From a checkpoint of a small transformer trained on Wikipedia: 194M tokens.
MLP neurons of a small language model. Each row is named by its layer, matrix (down: output weights) and neuron, and shows model dimensions 16-111. Each number is 128 + 32 x the weight over its row's rms, rounded and kept within 0 to 255. Numbers have three digits each. A neuron's up and down rows have the sign that makes its largest values positive.
A block is one neuron, or neurons of one layer that tend to fire together. After each block is what it responds to, as a language model described it from the Wikipedia text at the highest values.

L3.down499:108096129154148174115118143104163105085163204133083105098154065116116127119116125053099179061112113170179142134124162153121179134134138139122144097067130168098114145069079091094098108170085183146123123181091153095141171112120099193112131102150095162115126117143154102131136172161083145165
L3.down685:128075142178189105194115099150097135038202085103078153129133102063120157145133132126124138109085157124139113179145115116163160125117161100160105083119125170126124125170201132102176118093138088079142145134078158102159130134111065144063104177120101107110145114105158157085128101147107111104
Responds to: Currency symbols before amounts

L6.down31:142145147095171161134127079162168146152103103165134091101147130105166121126109123124099057119148134176066116140160184074188145118098051080158134118086085139065126133118157091133120107166117120090101169216093170121130102115081122099104131089093096170151083123174155086137090175118133128126
L6.down106:142164148143084139107156135125174160108175114146138159068082168170101093119161090126105116115190151091086126133101133112122114128075117203158170077201084157129103172129160129172109078135063150133172132081129077119122164111100124105092178155108122181109142164102152045106191144082154104104
L6.down146:117079119117091101136115151140117113107255150132131157132114129126180151148117104147078097082115173162142120116079174102087132118119127133105104148069176113079193104131130187108189175059061085099197127160054110136124139095115155139141163096152200145103122133123155167125162108087076171109
L6.down247:123107167177114088094115128174140175097146153130147155095118196096043114160106132194149102157197149063152142106123133185127094105092129071109184177156101140091135143183122135144110082083094164102095188153076150133144134162106109148102195119113155092155131084122116100120129137163162163182
L6.down303:168158151103183127063122065179098134146089121118085118179138109031102167131083109180121171120159104146122057166198121157126199121145106141112095145122204134176087135101159101150076142116113087093137137152083119103112169107128154116196144126140118128090178130116148112132130151098128117130
L6.down314:107114130114134096059130120085145134169101131122226153070041100140139123098138171135121174180124082128146128084084120124124216149100092178082155104146112152130163134123129188136097138109109104110119126109113148149115190114122141135179130120093170130085121140147165057172112177056105165158
L6.down559:092119127149146155107171116223128171145173166108094102100141130142115142108169146091080126152118160126132085159149136152165153115127025159170082122117088124150135089130106146164132118107163156119074151135108108179140152117172148119166123159117083135128128124157195165120133170126096147091
L6.down696:187156103107107160068093154126131140113136119193147144084101153166103147123162159114137138155129158142116131189147202117051119111103112113135097128114148104135109072134183094179115112126098181114100083146143095138080050115122184141101109089106099093100117090145116107184157094122162111078
Responds to: Date space after month

L6.down21:136126075128188116181115124140142161087120119107106104123160144117171148128156158101113141112106151131087109101130122152069085161149114102145234153141116129125153165099149211141099096175110154138154152151109177138165111107119191079143148105104080061093109151088132131133112114090138088105
L6.down26:184112121126133158103075147183147153121163150101078141152123158153098162110099143099104081153114168183152144106136118156145135171150107114164155133117135181127069137147064131091130108170068165111107193117149162162114118121111104156126114185131131173203109123171146131133110141114143090082
L6.down42:139117124127128182121114150153119169141088049148123151118071103127141139100145073109105172101158052159129105127081137109115150144184140136152134103119116115181128111161220135140144103118116161203089164139156115157132152155158096118125153090120159174108122141210183110123138126117178110183
L6.down166:102120083161143109168097151188143152088130182059116073060104160119080153098108175146138155134110123112091114099118168141098153131143112127113089114134072135187197137134146101183152111161153149100128055159117151111059112108111105101186071100113136170175093118094120144107179160100076158121
L6.down274:130131124133135089190162123107156142150062196122055116088103165100130121184137118181213147132080172155120110066144104143068136129124142098107145140119119102172165196143147134161116087118057100121147166126077101079159128158117126140131131144112103107114110053138181170100074116117148064071
L6.down318:128079108101124163162120169129137087139158161210137147122101098115095082078121109205164135133120215076123152146165051155150175150112200107182133165121148075122142077140130156101221167109167132145153084127110142142171164155129191119111130152123162127119158130114070112169123129097129156112
L6.down519:152095137094182167133115089160129085159174099081073132075125134115167146103155108182080096068136179107184158167092155122121146076090151120151121109117158091190064112094210132080118162131119116090118097179158125150141184131114139137129177130061083132146097158129135191068130086136110140104
L6.down537:124092100042159062151172145138120124108169051102139127157093082150117144147116127131138142110142092126116147099150121124094114106099167101101112118096167102130106148141146137139141093094126118179141203133171086127092157136106144116112096178180126107107132117169104122097107147158146092147
Responds to: Post-auxiliary adverbs, also

L2.down201:178119194131071136115168101076185165144168140145147152112109166073129130161143081150075156161137130134182098130169071114189159113121111145102063099112045172161084138146210167135124213137057125116144135105136191139121072127174138084137165162114108088147154157108139132099160085101150103144
L2.down274:100178130255135138144108127110136133109131148163151175102103105064125137113071128101116140081100083098141139128111115084100119147157171127151100115088121128102107166183106107164130155098098146121182175138184123120081152152121143080125153114166104170069137106087096196095162127159077178133
L2.down364:088170195160130134083108095170124115107149148083136173077100067154178111127143111199131139156153108114136170143140120055170142139176107114074147100105116100184136106162150148142095109147177090100142159156133101012171131193157140118177166141155125133141169153111143167170123158126149105153
L2.down421:148231101193107132093144163133196137145129133145118100104132125108120104127096120097078125086106148086158136140139047175097135127088113100108098099158111112113141089045142106169146149111150076154141166037138157119122089087138121148106151132101112120159132133156064099123136123119162205114
Responds to: Clause-closing punctuation

L6.down65:149143116155085147085103172125123140092124207131128118098130084154120138090102134183122128097082119134130137113116233142140094109044098099100142117141085158180107136107148062116140123161167106118164138130119120152126092116112222062157145074119151069067132084095070103171137112128109120065
L6.down221:096146115114063179152118122153151127137133116175082085095136093108142110092120172167074145132085113116154149083194101147164128128118045130148155124132123167165130140135136146187175117165129119116170152169158104183085096084143073142196167106085125096149135108154113176113099107112122081124
L6.down322:115134112175153112104119124117190076157148160114133145158211170047145172116090101178191157093159109130123174092091130181091161140123157119087162103102137132172202107163101135125186141194119172112067145138135093120162141078137153154103085123136121073129121096107169082086118129107120190086
L6.down373:155112091114101084180093095099183178164179172194135100085123147106085100155148143113087172103140128169074115140094082136090139146161131136095105128142159159163119121102107097095128092177131168166131093108160173156103101114189095122166169131087122079112095151131153117107050137173178146061
L6.down442:114098165183166116098144160176121118154139163127097079131139114093121162095124114129155142134109073108139069094124113138157135181101074161116108118109134097168151144129132108139112107107094147139168085189127093093108079096084106124151163156090150168163109122116105150148115138107145200096
L6.down460:159086128189170175108056202101137099102131090113166080160125105103147138041118111095075136127071080145130123134133139144145077088105162132083126120079150134133101117090184172162146144180178175103183125120117156140105159155163153105140125161101139115117157178076139146124102144183130121114
L6.down574:110158142135132092139088154111090132067143154149121127158169103160136201089075098153137177122123113159037147132140177110109156103134108119147129136104194147080164102125164140113113096160088154112169138142107125124141164096127171094121102076113097143132100136172160164170109155193163162178
L6.down663:108050129134095179155088069183098109088051143133153156074092130112137164114126076155144116139166124140102175120132187096135153092152138177070127119111113146108134102191188119161113109102083120070167120114142119116118137123105152091196146139147095119118140222195155073129109115173127144111
Responds to: List separators

L3.down176:150065100118166129207116080095122177087112150053137128140118157109156149179158119155126123111134165140121141116127134112109129188123087073115143176157145146111111205160093140126134082047145096113126154103129156090144163140157155108119133147090096098176081094066119171110152102149164100139
L3.down241:170178145113114100153171098183181108051152143117123121046094130123123107138196165143128125102167139170083193155191103137086079185191142169150167139132151102092148076121224128139107085081103148121141113186127145139127110176087110045141112153120132134149141165055095135155172078092102105172
Responds to: Adverbs and -ly suffixes

L2.down425:106099140172128088154158123155179108113140070112058105172132153155107117125146165076134113063131170153075121155141147149126106153116090104103091076134120111161154117108177220181046115121179132149170109143046189118145137126114078132091107148147175123175102145131118163129157140155088103161
L2.down451:106105120182162120135138125131143126140075129087162120119141152162096108147116131140213137116137125118067079082184101141098156166170079142084178192059157164070132132193112093130137139114106130109157148157095124141144064129049165117091067073156153152197100079105135111107123081108106080095
L2.down457:172117106154118130157085112101106134107107098098116106096087182159156191150080129115155133181156180158083097128110171127105113144174117176124137118127115138195146162121169127140135110075094154170062108061174071135109137122118158131139173149151063162208181055140121137142134169086117105095
L2.down544:138059135118122096181142067131146174104095123073081120112115121129130146132144151134111134083120122110100113069149157177081123156098110108123142121124126193093117175154120154194123088117139123109149152099125199105108154144119169124111154166109120145136136100130134118174130156130170150137
Responds to: Frequency and degree adverbs

L2.down263:115138118112138116074125115113149121131058126132053181161110088188194164113056147137162158140116069183154114112160167146144163158154123201130111150120130096089099084169114156135112089124099154090148158136082123146091089103079108116185159154129084185078087113142161120104115125127144175152
L2.down374:137114154082093139136136123132143180154110149138072105093137114112121060117097134143151185155139103128136152101117131172120133122171101159141151170127125097109137106135106092139070161133149108165150115129160153154185123099186195182099163087101098156118066050150111146161144159100155158128
L2.down415:070104113130093162082105134190185124115140108131089153150143105130151109127175104170142123130145195126181105103135179160091183117121140131125211116138120157094156105128133188172094182133146151144146175132159077132101106125144071082093107111132138093155119133118108101124143106094157135214
L2.down577:178131121097131121114137139110108072104130161100109131186182175154143128161134084084123151146183137109153112098123179076140109109042142141163115144116127060099047111099124147113086085131149171184129150145096098131132118117102146088166134101119157133120123102152140132137142078149186131123
Responds to: Predictable phrase continuations

L2.down128:116124162191076126062129177120150093126139089142102127113130112156079171144122134150095126072154162067117144118172138188152157096154128115025104105106136167118087167138149168139092154102169150110155142179078113114144182141141107143189165119131138116107131135192126101164140111123111177153
L2.down323:134092138134120142034160169095103176114098128145104133124115120171057168136203137113076097131198118065126135161072183157159096094172211138152161115070143110126146163103160125090141117143147173124132151122132149099156128113129152145101112117098067120028143172089130127144093152079089198172
L2.down549:103152211144163142066147105150090163144131093144080175130128148187132144141164150114100134133142126146164096145152129089161133142189155069101161094083119125146156085100082105078154127120169157113227135123119111115137111098038082163090128142080131125153080109165121142117144157091120094133
L2.down568:130129090060148130116027138133084148151061135206130152117139096158159121116131164107149145115151119145087109142169109130165114157217185139170132134110171105137134139157071167156177131143084158114156100084147117127169131151059135166167146120074176131153078078197155105131171112088114093181
Responds to: Mid-token digits and bytes

L3.down423:129145130190155150157156161146131116097160113127106096116113143100115118123123125158104061090164150101130153119165155146131144215074154102132135112193081119122201161104183159174115140087161127139096133149151144147087147137164117119065110164111119074132121088123159094099141096120083042135
L3.down635:127100159096091166163093091177166161132166142111129114172121144159164119105133112076127174157153130182144113125170164178156132161118145123115187066167057097132158091168118101090090167095109123067143111146145097126090134103170154145110123142086118107153132127123120131115114166089168113137
Responds to: Preposition "of" in fixed phrases

L2.down45:099153112116117105078149096174135103095207148101141116141126130136126117084160109096100116124171183164158111126115075165115160115106094063144141100101083072140113102121146109106133153145146110124114100130114130181051119128112145125087093180086116133122087154114150139117138056117068148187
L2.down204:087105112122136171131129139173157204162117086140125124125100092150147118126104108153099121110165186135081157088092163128106149158122078150150163100128119086097120131086141127128072120101145104106128166159102044149088084134098168138108083071136224176104112141128142134123128118167104075146
L2.down506:130120133043156177126132141159167172110164106105130160094148103163121113055160197127101084108167181139140134127058154142142169072085091145071106063118164130140116122168121096075141156142164114111070122156116101177123108152075148154144134183099159159122175133163123132149098124188119119117
L2.down523:066136141100176161130065110193149183129140117155183097120023112134146142103129177147088141146149195120142130147101146135121138147162145144130176097100141096115114134062117135137112152157155085152150122108153110144109058177141159128122135134191130120091092140096163073130070129128114166144
Responds to: Month names in dates

L6.down83:150135060143100110118102136130189145127173121133091125101096158096170153079113131141093070112119146130150141115147121099102139134149086152182183181134120122161126139153199116141097176175161174114120090192220056124132104164111149144121179104073088105101114080123127116092133130104181175139
L6.down96:122144133207144113128131096134151085045114177165168107135105142118118149163097129068144159144190112127073137155115124056155103126143115156184129142094151165103141110119108117121113162150193135130152092077152097066148143156127093037093115079108101077132090141125154186073138120071076071121
L6.down105:144130077138058154123114091087097139114097116177113171103124117171143182105136052157085109177193146148135117158093134135121111139162116046143115178091082125181112081116148119099170137176156105193171107101139155162100157073155117135170132083124112102126083106125112145078161175116117134131
L6.down116:123189177153124153105139110155131130159100183134100173131152127190138135184131134167137143132145154144142114130133171137120124157144147169122114163074119075072123050147179166087087153163101130114146172169163126134091156132176172107135114110163091123058098111146182128109114088106133114142
L6.down250:115147078176085131072123141156101223153080108138163132124141103124079169118144123100120107187122191146108157130100167127084139129132167134157151066221134126163080092163112153177167110160117130122195125147095114111174122140156090131185167138206072138105175130131190077164202175142112187133
L6.down298:235139126171072112118077090138053143096082142129095154089098167107219193110185163166114122133142171138088135103159121090112111079139132105139164147087105196140153093145081121104121129169164152182148108153124110185102076109089130133147165081100147165155131061169114107104124171118187167139
L6.down353:134126099105130093144097076140141193141145102137180120136115083124097173144116143173170069186093111121121097131148175108134090173133112110152113162077078128107074129176133135143122146160073172189113137131123106101147184207180156181094148133132109076086123158173128103182132117087137136026
L6.down525:159103169106150129122097138092110172149150118122109125108143155139107122150078091101183119206130136098166104142130146082052053115129140140117110119108174150093113107118070192116109105149073198097078120133075164129148105239124188133083055138140172152153145098157137169132148092136089110070
Responds to: Year digit after 2

L3.down111:092090100121121169119121132171209215112203172127149135093103049188166152105157169136118122117170140170137157162139176108161154200144094125159132065135145110166111108114140118134125162139177128137138136183110068146104117139124177112103123162120145178098106163080146109109112162172119130205
L3.down438:086180110113150143080114086182190198155180113099122131119095133205125117108165186156113103107139188135130167093091140121143200144152083113140131087151145101143079120152111123109118148138134060141108149150130158143141159120093177123126064131146142123125167117114140123138093131151109087143
Responds to: Month names in dates

L6.down33:111083202116104136041135195135156163092124133151115090090180102134096144133144140143107099124157073129171137140147110144102100151190110165115125084123088127151118131143155159124188040113141172122137162182111111143157093096144110140112206135200096082096136135102097140102149106198122164128
L6.down392:124200134045114152108140171101121113052135091095102092113123177110135133161151113072108118170119080133122093186152166142117085147139187100088135111164143170138167077153124115170171077119116141133184063135130135093173123131072144179098136146078156133105139132104138114166196140098125130077
L6.down494:175121105116173162096130124118151144111145149111135111203060206142141136166126107128084153165124132154128087159158098100103149099152105107123110132184130203066090146137177138115120135163177123067117175149163141127140118117105079159150118130148087079152126132163191169229110140223112142058
L6.down573:131113142164162109142075143088146150104135137104137163100092117121142157163106110065129149136149126113181098067134150108185125121126161168121107165133130144137093167112130130181132080118127131113121127092116160100112104161148136114109164095178176142129121100088151139098098084083132162205
L6.down596:146084186126149182071093080111123122104149093092071127154128106152154177134165105108067140162133123132144094099156101109085090169119116130112108201084116169143049161177176134164135143114178150197142154157159110163129151126129120081147121157190139156087121147151078116107097126121087100190
L6.down638:124191092176092129158086172158110143124066121183110105187160099135152130115102133130158154131119121098118106154096150122100097090077161124093182071166118125126184067161159123146132119110073183109169180164092095109182140155144162192081084151182176111084145161136130143132123090208056108141
L6.down673:123135120117102170150043150138141094099103165178107178143141138079156149000132107145051145185075130153092149110130124161091077164150166134157143131170146096104107104109083114171127132102094098147104154105110140126165119185106161155163110113129096123071129158104146080114101126131122123093
L6.down677:126151106194135193134141082094160094152150155113158078167124157201168165135111127104163147176110147140138153137117146129146147132125127121055061128121112100108115135056087089180163117175065120127097142138111117148173138127128074118118140123166163107095150123155133075192100138204168158142
Responds to: Statistical tables and census figures